Weights of a small GPT-style language model, trained from scratch on English Wikipedia: normalized queries and keys.
MLP neurons of a small language model. Each row is named by its layer, matrix (gate and up: input weights) and neuron, and shows model dimensions 0-169. Each number is 128 + 32 x the weight over its row's rms, rounded and kept within 0 to 255. Numbers have three digits each. A neuron's up and down rows have the sign that makes its largest values positive.
A block is one neuron, or neurons of one layer that tend to fire together. Before each block is what it responds to, as a language model described it from the Wikipedia text at the highest values.

Status-change verbs
L2.gate55:074158112130129080116113107146072149092143072139127144173085077121088113144108158110140119166140094053137090103106177130140068139183129091098127137109130103074111112140114125133142164150127120105115136105075090122152137088145117164139134183117146118107158106118207152081157136177122129183115110115097135163134149119187136135160090103088183124067092090119095089155104156173096110095156118133125193101085209122108174094138114109114131086084166085112046181113141130118126152121087202144068121115103120136054170224
L2.up55:062068087113131129181126125172118113114129091101183039158119107137137064056115154143084135105163130161129168141100171094108111127165131137079130175131181108114153132110158124180185112142202149104153121127108176088165120127079129142091120155110181072129142093080095158143062125155164140108159131177129145095126140095163197143164154115167165122086131110100128088100130142164174057105099066141086146099132118133076172091133105192128155111067097135152119164113085103103134111140138162170115144074144152076142142164
L2.gate556:127186075188075070105101107103201084141165101169111120164098174118122180118140130102141092156142112148143116183104164126171103187150157112127099148125156164098113152059080162154138132087140137121118127111094146151130160111156147104172064155139094162113131141155152098093077139103113106131119180178153105093114148118123092124143138138065153163142085068105152141155154066153092114086085095114105128149152176129142117146109129058130139100109196109135147099107103143130129118110098153154096116111151129165186170159
L2.up556:027131130142113156130107157079129125169147101108128126183151095156127153170143177135126117122150111136109101072161121113142147154103086107097165185141157161100145151112144118149082148111154092096198135134127149101146114125180165099132128121073094108148153136108099120183102134127165096118156107159095115115200156061140111168135113137160139089146141100100173142141112127135077120050108131149163180110171101145115094168163075133149132089098154156114150159135143128130127128141112128156099099134092151127191143056
L2.gate581:090097096100166073158097151102145153143206091141130140150104150122115094121088129140108118118157092194129099087096174061165111130116107059090104108078166111139153091146149136179100081108156106137112109207164160216167134163144050122131071103108197111163174175171143125144108132155132118098098149145138160153145116098170143124147177076109127068088083129137139060164132118154100105124087076182082197152148217136118176114143142151059118080093151092157140147120129122166121129126127179144136094103141166112087097103
L2.up581:095107147090129064127140088106118128135149113143158069108112181134079138113120131088095139121060085168140086083119191083109053119137142134102092160099100113107134131088129148174142063081172146071187177184109178114121181146156107189134118151105152129150148172115114135135082126117105120149128154157106130180145145106149080133157169109152125107096157043125140083141122125180103073119127134184110156182089156149074193132148127158058152075096103065152154165118149142163140070065076180177111049108139164131109131131
L2.gate624:122160057131109084119056036159101121136156169136079107150068059146028134127055135117095122178125088170174157173099125088116124128189112086106180171126153079180100120131105152145148170124170134094107101174115117170041134112178121139178087098148082080089094134178129140128107104116110181087143143127067193120106082111139183105116171133165181134132107149141128136162111167057123175128144127132179156109159202187093132078152130131142147119126157156107123078125129112149107089146100095141051088112147116152138086121
L2.up624:102152074084136148121148120052086112103144111159039077151058133125108190182080157106091085167121069157146174220139100105156114146140130074097146154179109101151149082135162134117130130137123117081125123117131120100137111172164089090116110102148091047098173072144118108201155148124158119099138171134119153136097117163146183134126196134076128100103085112132118121062116209088161120108146135133151186081092101098148106123158148197126127123108184108111111140107098150133113117144126148133126106106171154130155129148
L2.gate663:122079135165168168158220164097155141123111106118127126154083143075133171141092088064164118120126143169130043058153141112157056128169185109053154140191120089156123103141119148179201129081143130114137128153146140087094138102117082148122132111034126130127165079129151130153137098093118120145154092124146133121115148156115134170143179108117125110155135134152151139123119114118145141175093079177130132115138145169137155088164124112084132155090131107132055176129093125105106152147094111157087108098119114126132161080
L2.up663:162124122171130099143142083189118130103083105144163150086156081142123122144117107120100115114096056209117105122138125092052081133126123124091133119117095153130125181163137131172135112113113131072173144209112116148163153052069104062142174174111163219096122125068133100191101111103137112141135117144139119105181116066151136111126148109085122114129062104090101149143117107108131108149096132119126130124096143157196153027142103076052072116076117117117125147121107133188044126134096150145142091191106118128129139034
L2.gate1007:108106168117098160131161146100128123141172138148145146163118116089076113133142211126145138114133112093032071123129169124138122098136128107077161145165120076187118165097117172176143123082159026138178152174118173100123095088149121100085104069098132109199190062141185108178135124112113082133115099093116146102108134158187109132177161136139111121095121127137088077132179137133195066064136133106145130114185147171137171144101130120130147050097118112160127146090135135101095154060170125166099170070082112127147128137
L2.up1007:123097152134080142146128146123124172205152130139117191126098101083153111098114101123149087085152167113129096160118134169147153132135124143064082142110118154110149102103176166136136064149130098118091101157183179125115159113179124130130100145130126111200110080175102119142103156133151172121106104101093156120162105111079178116156169135158104144067132104113105098107133179161140103100144065169127137123096138171170177138140160105128149134112155158159159148108126156162102139089111195180076152071041083149114090126
L2.gate1195:089101075155122179169132172120107154116129103127156106163091159130131110147090097094178121075167109182140091095096173142117153138128100165048116128161136133094137142119151118158147108119091125162136102133144140127111214114102172080161173161166135100098113108164082134142076189132111144152116153145060159141158108112108137121100149126138136115086084082085129126119149151139144076146102166121130186178127110150134193153134125146089116095053146138124095210119084109126114056104147118130079133124075185131097085128
L2.up1195:081155124127147136174128093148106173138117069097173133137113077152075137139147182114136145123119157127153107116107134084080106116059148137059127097113110158134152108139125113174156150096181143117138082076142131092145145099101138102139130146144118151150165150171126168088080166120119103127091106183152151127146115064103171130140120089127094140062128078100138101166114099129170170097135149122118213179156193150064176090190120127170144111167187081164171204125141075126154097079111108107059105099142166130102123089
L2.gate1274:101113100126103130130094129117083145177154167101116149128127138154092142180112052138100189196147132144147188121162118117131078039102173070124160146043154070147099195139096138149118145137153114078127137188115149120106145105108121161148083132080096122134126119139125116083073162107166160143166136152145126110154161060068127184122144105108205100174139140117117156128153123126053124121095196162160097137112137129147192160114145105092068081141165076141129112113117183176130132132162126135062128172154190165070114125
L2.up1274:064128125124139146095115183093154143138158136114091165208167145104149119113137127140080088190158098131156131158090163125188151143084154077119126160092161113119129068110211068150141136122152134139192138114146132116160118139171109136114104185142122120137082080151093117129157154132155109108182182143132136099164149154131148124110199145089133089192089068111125069084191128127097053164104096204113117124108117077129165099165161158124139138130134125155154131082133119159127131163175145117157132119130125170070117120

Object before a complement
L13.gate72:147222114111150176122183134101154092093129058092115051143158120147123137186115139088151152126148112201113139157120156145149071178109172149204144186086209141126092118076118108153089077173169158062214135156130177171076168126125140093105051140161142176132129102122093110081129097100155105170153143105125155147175148093127167093100148170087153168147128082123152146206097136093148193204135157147127166075096135149120094138116081131138147113147130074087154104187061126104114123110073089144136116168094149173165175164
L13.up72:118141107104057114022139130105121147123114138084097119135136116109160181209115105145146125113140167149133107058140150101146074176167149148105122136112130081171107065140148141142092143115088118138113171121159107136155103122102048129063100149104161090134159154137186175072062128105097136112122103101124138104140166138193128126096160131173129139113194146076107145172170102134097132117145074157146083118156155103135086131143125128181150077181125105114067143172106176048166196118141084118110142096112137143165149138
L13.gate405:175147163110107103140091162146109099119086107132129180106143115161167138182140112085100150148122184120147070113182094111158148131107162132123109085114134099085131105066143133118084103161162150090130188108128098192164168150139142127119110132127194141181093116115153131145120113113103132105105097075174140125107088046080091119063092147124117198124104129110076136139128071159144139150096186090100109099063129137128200221151155084115192175154104122144105072106140206111161143123138141140096159124141133117124164169
L13.up405:134077115106127140122157114158060132096125137164090190185065160150159104161093177117146110143096076071135117108146108173163107119186129125180161190043138094148133112067103180088112140165103127089128124172132126175117099134179130186156129092101119122102150156121090141115130192157173166097119185135126127129099123130112124135088128146092121150123095097150171137113105133126139143069152115180196144170089081084114151126163129169106125152170136118163161072116071166158107077142125081115148102124110127117117134099
L13.gate515:118136113104149066122105079111124054122122130085142117130130210126084156121117169124072115152080108152140151126196154124172100109106140140109156163100120114096150113137116092148129127133158129159128143135129132175120129130141070114166134152106081092115078050076152070087152084142081177101110068104121091186130123088186110129102145132097124166123128124073173155137122133183104130106124143139118106164160179104096086157120112106154145095122174105134124164138144129140160184140097176121150169099132139100122160137
L13.up515:182115162095095123118154129168095105154139106120150158173171123160093098128106170105080114155140127134165126146163126162158080150062158085138177134129066127080129118116121082149102088147113103138120068115118098134120072091147123134170206132157119125150087090152157153098076111061132173117101100089129116143163192138166104095077151153126137172127088182110111106124157099170075078175137091159113125158100103125124163112126113118142164119152102130105147083146122199124130136138145136150136128125158190126048168134
L13.gate801:071205078097083077123165084063170179146124131124144165146138143078093126141123145107160129135129114132078132083150125109080137146139185113116122185095123130144107174073094162136125084097176204108127104113101143126095113152086126124105095168109141158188081124063147093098096116134126159114052176144087154162173055059112102160107095167153125146198153147097129129108110130038121167149087122107136129128203175125124094181141031108148114101095169087123161162122136123110154074165096089127096123132084138088151143110
L13.up801:134080136151133134157122135096165130156140062118095141165134178183124152131053151145117106070149090097126141104116098157129129110077161109147165141086111138120186123142124070122159130064140078196094135087198169138138154084103117113107115130171155128113095115118135147111134173149136148156147057136098102065082075184132139105215113055116171124100104084129159179111193061134148082088144106178083100094114167094119161173140066152161166156150121144138109133127120109083162110180107103141172174094169068093077076134
L13.gate1194:135177106083094125137077092150133064133128129124124171102089173179117128064117054157085152169188168091149169087190116135141192119100112155138153199125172090140138141104075142113139114170176112129105075163107136085090142120158132097100060105139130142137122108107095114074129141147102165131092066111136111096198144117127157132106141103099084176088135153132152153129117096102142100169151078099095109172146136138109132159184105135131135175080160124146168105128130122088158082177074094107159111140087085131117145150
L13.up1194:083093159138082112116100111111126112105122160109081141138124146180189144142119128126155181163129146121157132164142099154173123155091115088132129175046111126123088086095146128098100179087153145102124060051101097106073089124116068145077057033107135134082121085085150141109119145131174173123133100110150103115233114116132107099143139125097175140131128140175141145180131145163150108157110145107155119185116163084121099133126130163059190103088156169099147113134121129204136086096111139116098144110078156083093120088
L13.gate1218:089136107105135075107109100097095143093142107139112142133163166101064134178086102145127144122113160111138102080130115172138120175145172128092147186141088058089082181158103121136151185128156169092140089127144125121112115152073149133168135158174164130060131115092154077104095151119120093125047087128145110090142104108132082129182095109161136161120140165044181132094099118144128079187112136126067214162155141091107103114163070101104181115143139130111150135132154132167065089175183113129129193139166126099142158174
L13.up1218:094170097079127093116144086144189120159168136090123042150173121077144090158100122127113094099140185132146152130153132138155107127109142099116074177101150167165127145134124063054122119114116122147140123065156131195139091132138113078140124147128154121129126138136142136074086129154164103165046146097105129138185104105183114131155122116111137115127118168117152163111163164095141133179150087088158124065144103121132106093152053109087144108121143114076115186114091118170116121084171162118134179056135111104112097175
L13.gate1318:123132156108070078120136109182177106114184107128155143170109161143141177140151096058090082173163171135155145060133036118139193151131160199080131145122148143115124180199137089145180087115138109096069125107144145145110143135187140128105123168117152119088098128169171097102157146160132124146153088187111119151149138062157132182141109161108107128118146140089167161111131109118112134129101084192157116089139195109210132110127074097194126096138099086186111125119107132130138126115146171082151072132183088146166206186
L13.up1318:170111167092125100071131219081142115113128157083117113209189081146118161119100092126131116141147127155144108065156167135129119140131108071143133188103122130130097148100122118135145083139187149133117128163166117157155131111093093079115114220161094145116131192146131100104156154081152140143164060095180120115054112102069104135172145164107107108114079150129145137162133134105141194172178065109181134099177115145173130122111098184145116072084195156150130124102131145158132143123145092060139095105140119129189120101
L13.gate1321:059167131123123064140096092143091113086143110108159073187157123103103134102146099077073080158145159090131103103151068145162140115095154124108099151160146092128132111199111099129158131117110120088151166086099165081097113116120165119163141105138103119183087102132151138083140149146154079146051131110135103097149113115108081130135075057081139154119132150083128160150119155116159128105105127142124087153161113077149152115087065084109125042157125069112145185162139102171149172107120117130150117169159084216105178203
L13.up1321:125134160135158159100100094118130097114114075081174149150083188147092098121107131132136092171176114128163119116086126159059159131102112161117123154061095143121106100154143099116111149103141110096207138138173156184125090147169154181168169120110120096156111093113103101083061117173138046121161136167067118120234131102091119159043181077132100143128161141079146112106166175102111119165143138098130122116229129146162148180135127151073183063144178210119119174109181104145143139102141117095140198138138128131165140102

Main verb completion
L7.gate352:149126076134145107111150116121149069128117142120113081177078156161106069138094111156170101150148099192134122131237166083082096177115142166108129170055174132128106172112136107170188103118166129124123119157127142095083147111089106134120082117120151103137067184077153077088108164120113133140135130132152159147135136075096160153137123139162099136059098098119125189139150151115139141187143128205140140159133203063109117150150135109152124190125183112114128099201106081157105091176110120107129091131149125152135119108
L7.up352:033186076164134137117134068153177133129140082090096106149164135208089149121112110126059124148100193128133089119178106106170139098075109173187090103076098158156144161113155131092087154124130118127123225140153114154177148132144133085162139109116096173106098098106222082120129134157124186082134143126165165080106117150133128116129147121087172109105139126115123128104190156167106102119198127091071121138184132091142057094125111083149139099152117117184142111099135149146134131154129141152172150097166157145152201101

Complement-introducing function tokens
L2.gate51:108157107126112126142118150134149104126180125177134150145159099116128125110098111134130117186243115104131201109159067131115125129102163182101049106029147051108121127071111141104095145160132141164132091101185144154108157092193131115152145126132112107120070150079094154099141171175135123136163118144083125091126112110132191147094144152164102148125100151165164209141171134134172097113126087178070165102114117139156114152144114155149185119095129162127124146099097186151153090151135052124178133134154144130112162121
L2.up51:145088163102152179141133160129132074146155182143118166143111161112136130166108131109182107104132094130091132058093097098083142141086121158153124160117054141081148135152196090089132148126103148144111178110103082153068085135145170093114100093139131112124103146175085092134109180092113169153051133148155152120114064106104110115094115180100117169174175145148153118161151096165172141122166108092106130123127132112135108129143143154198081121147174057116139146124135148143146098135102126128135125154089073156112155024
L2.gate161:207153128107121142157109080144128134153143170117160156169159136132097091140148106144098144130195139101138145130142061131174116154124115124133140132186141126151106131115166084145158145104165118127071068172107112077126139127038131154161094071128114150152138196116124119067108150086130158187136141137150097087119135117157139122153144096159199112120117147139112127161175087091145103109147108093174158123156138106118144075161150156117139116192116119142110093163091145159188095130058131181197148126100131105157077113
L2.up161:170187121133080143171131083154155123097168163142182138165143100131114123186117174154082135113147116124128063159153092129107171126120082124116064085153081144115161103095141081105127120131127124176097130088181128060133134154133129142179105125119087149114105130123122118115121104158115095188140127113130131134184138112102076112155104120098148130085080158172174073183168118133089111129099102121168067084063107070162124089187123142119127134121095145168112130186109078137155119164117116190153132092086207090097139072
L2.gate211:163198058116161136173061085178151131129131175120115127110125095134090113169126112097177130111146140105099107086182074146103114172108151151096109090146024126123133140108146128120152084131168105172105091153155134098118154108079136075156113061154140157156085108085100143115091054201101120158108114078105142080105087063167137127164104168103115138150125188129064177144162134137105118104088134142141155120138214124112149163123061124116161110201043118077129168149165156168098086090127125117142125148104154191097154140
L2.up211:118191100135157167182110085141080132062093134077126196176169130137120112155137126163163086157129101124107141134189056116069187122104216125099113084170082088128146118134149183101128065114144146178127132075143135100161110148141143132106152104199055156135130129084087158119079089169100094139147176131114130144195112114136102113168125139106080150074144112118098108038144175126154159105122119172093105104126166119150142161123114161109103097182080153186071168061173123183132153104139198144128104149111151111150212155
L2.gate259:206108104097126090138072126185072117122077148106125217098186086139097116122126118082087091129131135121150066082098089175136132115171122097093130139056108118111153188113127123134121171154144142040115133113184055117136148106126118137135145186140123154157128061104064118108157102128115099149118083127127060170162129112181161117102091171143136133116129121123106167155109152160118133169136130113130146158116111165141144093119059115136118108150114145126064164184136127084156132084144117160105142113132083154107085161
L2.up259:140173122142133130070121088123126101106103110224066138129133110121189088141076148121175132087142080104090165098110138160186125160118065094151151124149107107122151109135186118194117151141110137135114109081086168147113039114099120082112066094103147165169097084117124104128151148115085131135126167187160149063088154104176162126146093141161140072098152135129121121123122139121191099133173108133119145146128102085082136138084171113118163164147145159090087137082106100127146181095110087100157170157148146152176163162
L2.gate358:162123216172163134164148089135146141119146125182170140096142170121154150164160144155134161119156147092133120121126085152126105141106099165160113078149091106175084128159133149115091167096126191101183119132093111154153127137158144142165133201077140136117078182157108131067104103144126075191099153190123131102166159159130144152157146148117206129153108161140108168189115100151144093089166143183104118144158205148155106112181169114089170093148168101152109067160113125146106067119116118106082141144123163104131124160
L2.up358:074081150096139139100133116174137131114163135129160141114148155078198111142122061179197079101137122133144112114178096153144088153137150126170192107074121119118128101081168100141151100110094115119100114106127127154092067150125142127104118097165179155118067123115092126082147137120111167229102124098087124054120116143171118116131176164142078158086141192128109115196144051159082146133113112211038150101083171148150095119138141156112109128119122075187078083142169146092099142154100117123115124148165105118077146150
L2.gate633:152193132114096082131129154115114119139148172137154147116103099125116134086097092121135119120148140087185112167091129182130125140148164065081126149132109108144105200097136088088120064097073197141115090146174121095129109134122138173141187112107131134109084140063163137110110109130090100113107128110111145141091116140238110090126189126122139131132095101146091125077115129137161137075118126161151144194141121089085103117081131116180108106135145139134111076189129088117179116112147136162119095145117138155140105160
L2.up633:078108149160191129109115166133075122090158142121101176166167080187093125096160105157052068192135107118115128163073170078109084171093143095103133134063191113155139126105101178154121183119162111119133185100097109157147137079130107159136172149113166210089136127066147135085127142132128142127084143124153132128092113110120082112102163141128127136187166147132116157141080145159101132103121148138098153127127130145137167125126142165119096113133167130155083133172132104130151129147064121152092122123162129140164134109
L2.gate672:182095098082071128132149114117127111185123123182144164097140086117102121244117129119170101192207137193109108109128104169101128099083144134175141098104099143154127153103131109173143152056100075067125134139148146129085146079115107090112174114133092171077108151151130067067128096170105143139128095088147134174144106132161162065105104114079108135108054097166110120177115111145106166130129189116150164156089108126145129122110122095118178103152147152112061159144127144119156083136126096128193143098099175170105113062
L2.up672:120104108127126195162137059104178134090162155168119145097080102115201151171149178117125035192131212146138101156126142133147141151124073118063131141120139068151128095113101142104144064159146071129134133058077095163094062169129117183152113110095067147096092073155135146178128091088108140172125185132095100146106128079126165127126161109082108165141125105190095169079102135059197104106112117127167194100141099136129122098148113130138088201205067152137182119139120123169061133142158167139110149175138109091188134147
L2.gate967:165105113128145090122090132138111117122185162154119237127084104121111156152097112059118078165070103138109121117143124121081112150119166111165190138098114125180126178118139185149107120135157168101127191156153125130086087087102137131149132113108147105151119119111181110088147100144097149137098176091133114140107147095138168097142131116110170132176132214204118155175109092117120119108175123140114133136162131140131144102103129105127153082144088102037178151174139096143166141103167105155166119121147065179174145064
L2.up967:170112079133110158111172141114142128115194139146098206097106105057146150168119121069083087153140109137117128124138157101066125177101144070128130128070112101134158130144182151111070084104113167137101099103115135082143108132096126149163184161134111085111119091126145097095143122119123139118149176085115152181110113143122118049121192135071175097149079142188131119119126104102113114114146084163124166168170076110132109087072097086127120098139163152089125127133192075152185135128147159105151138107106075153173116095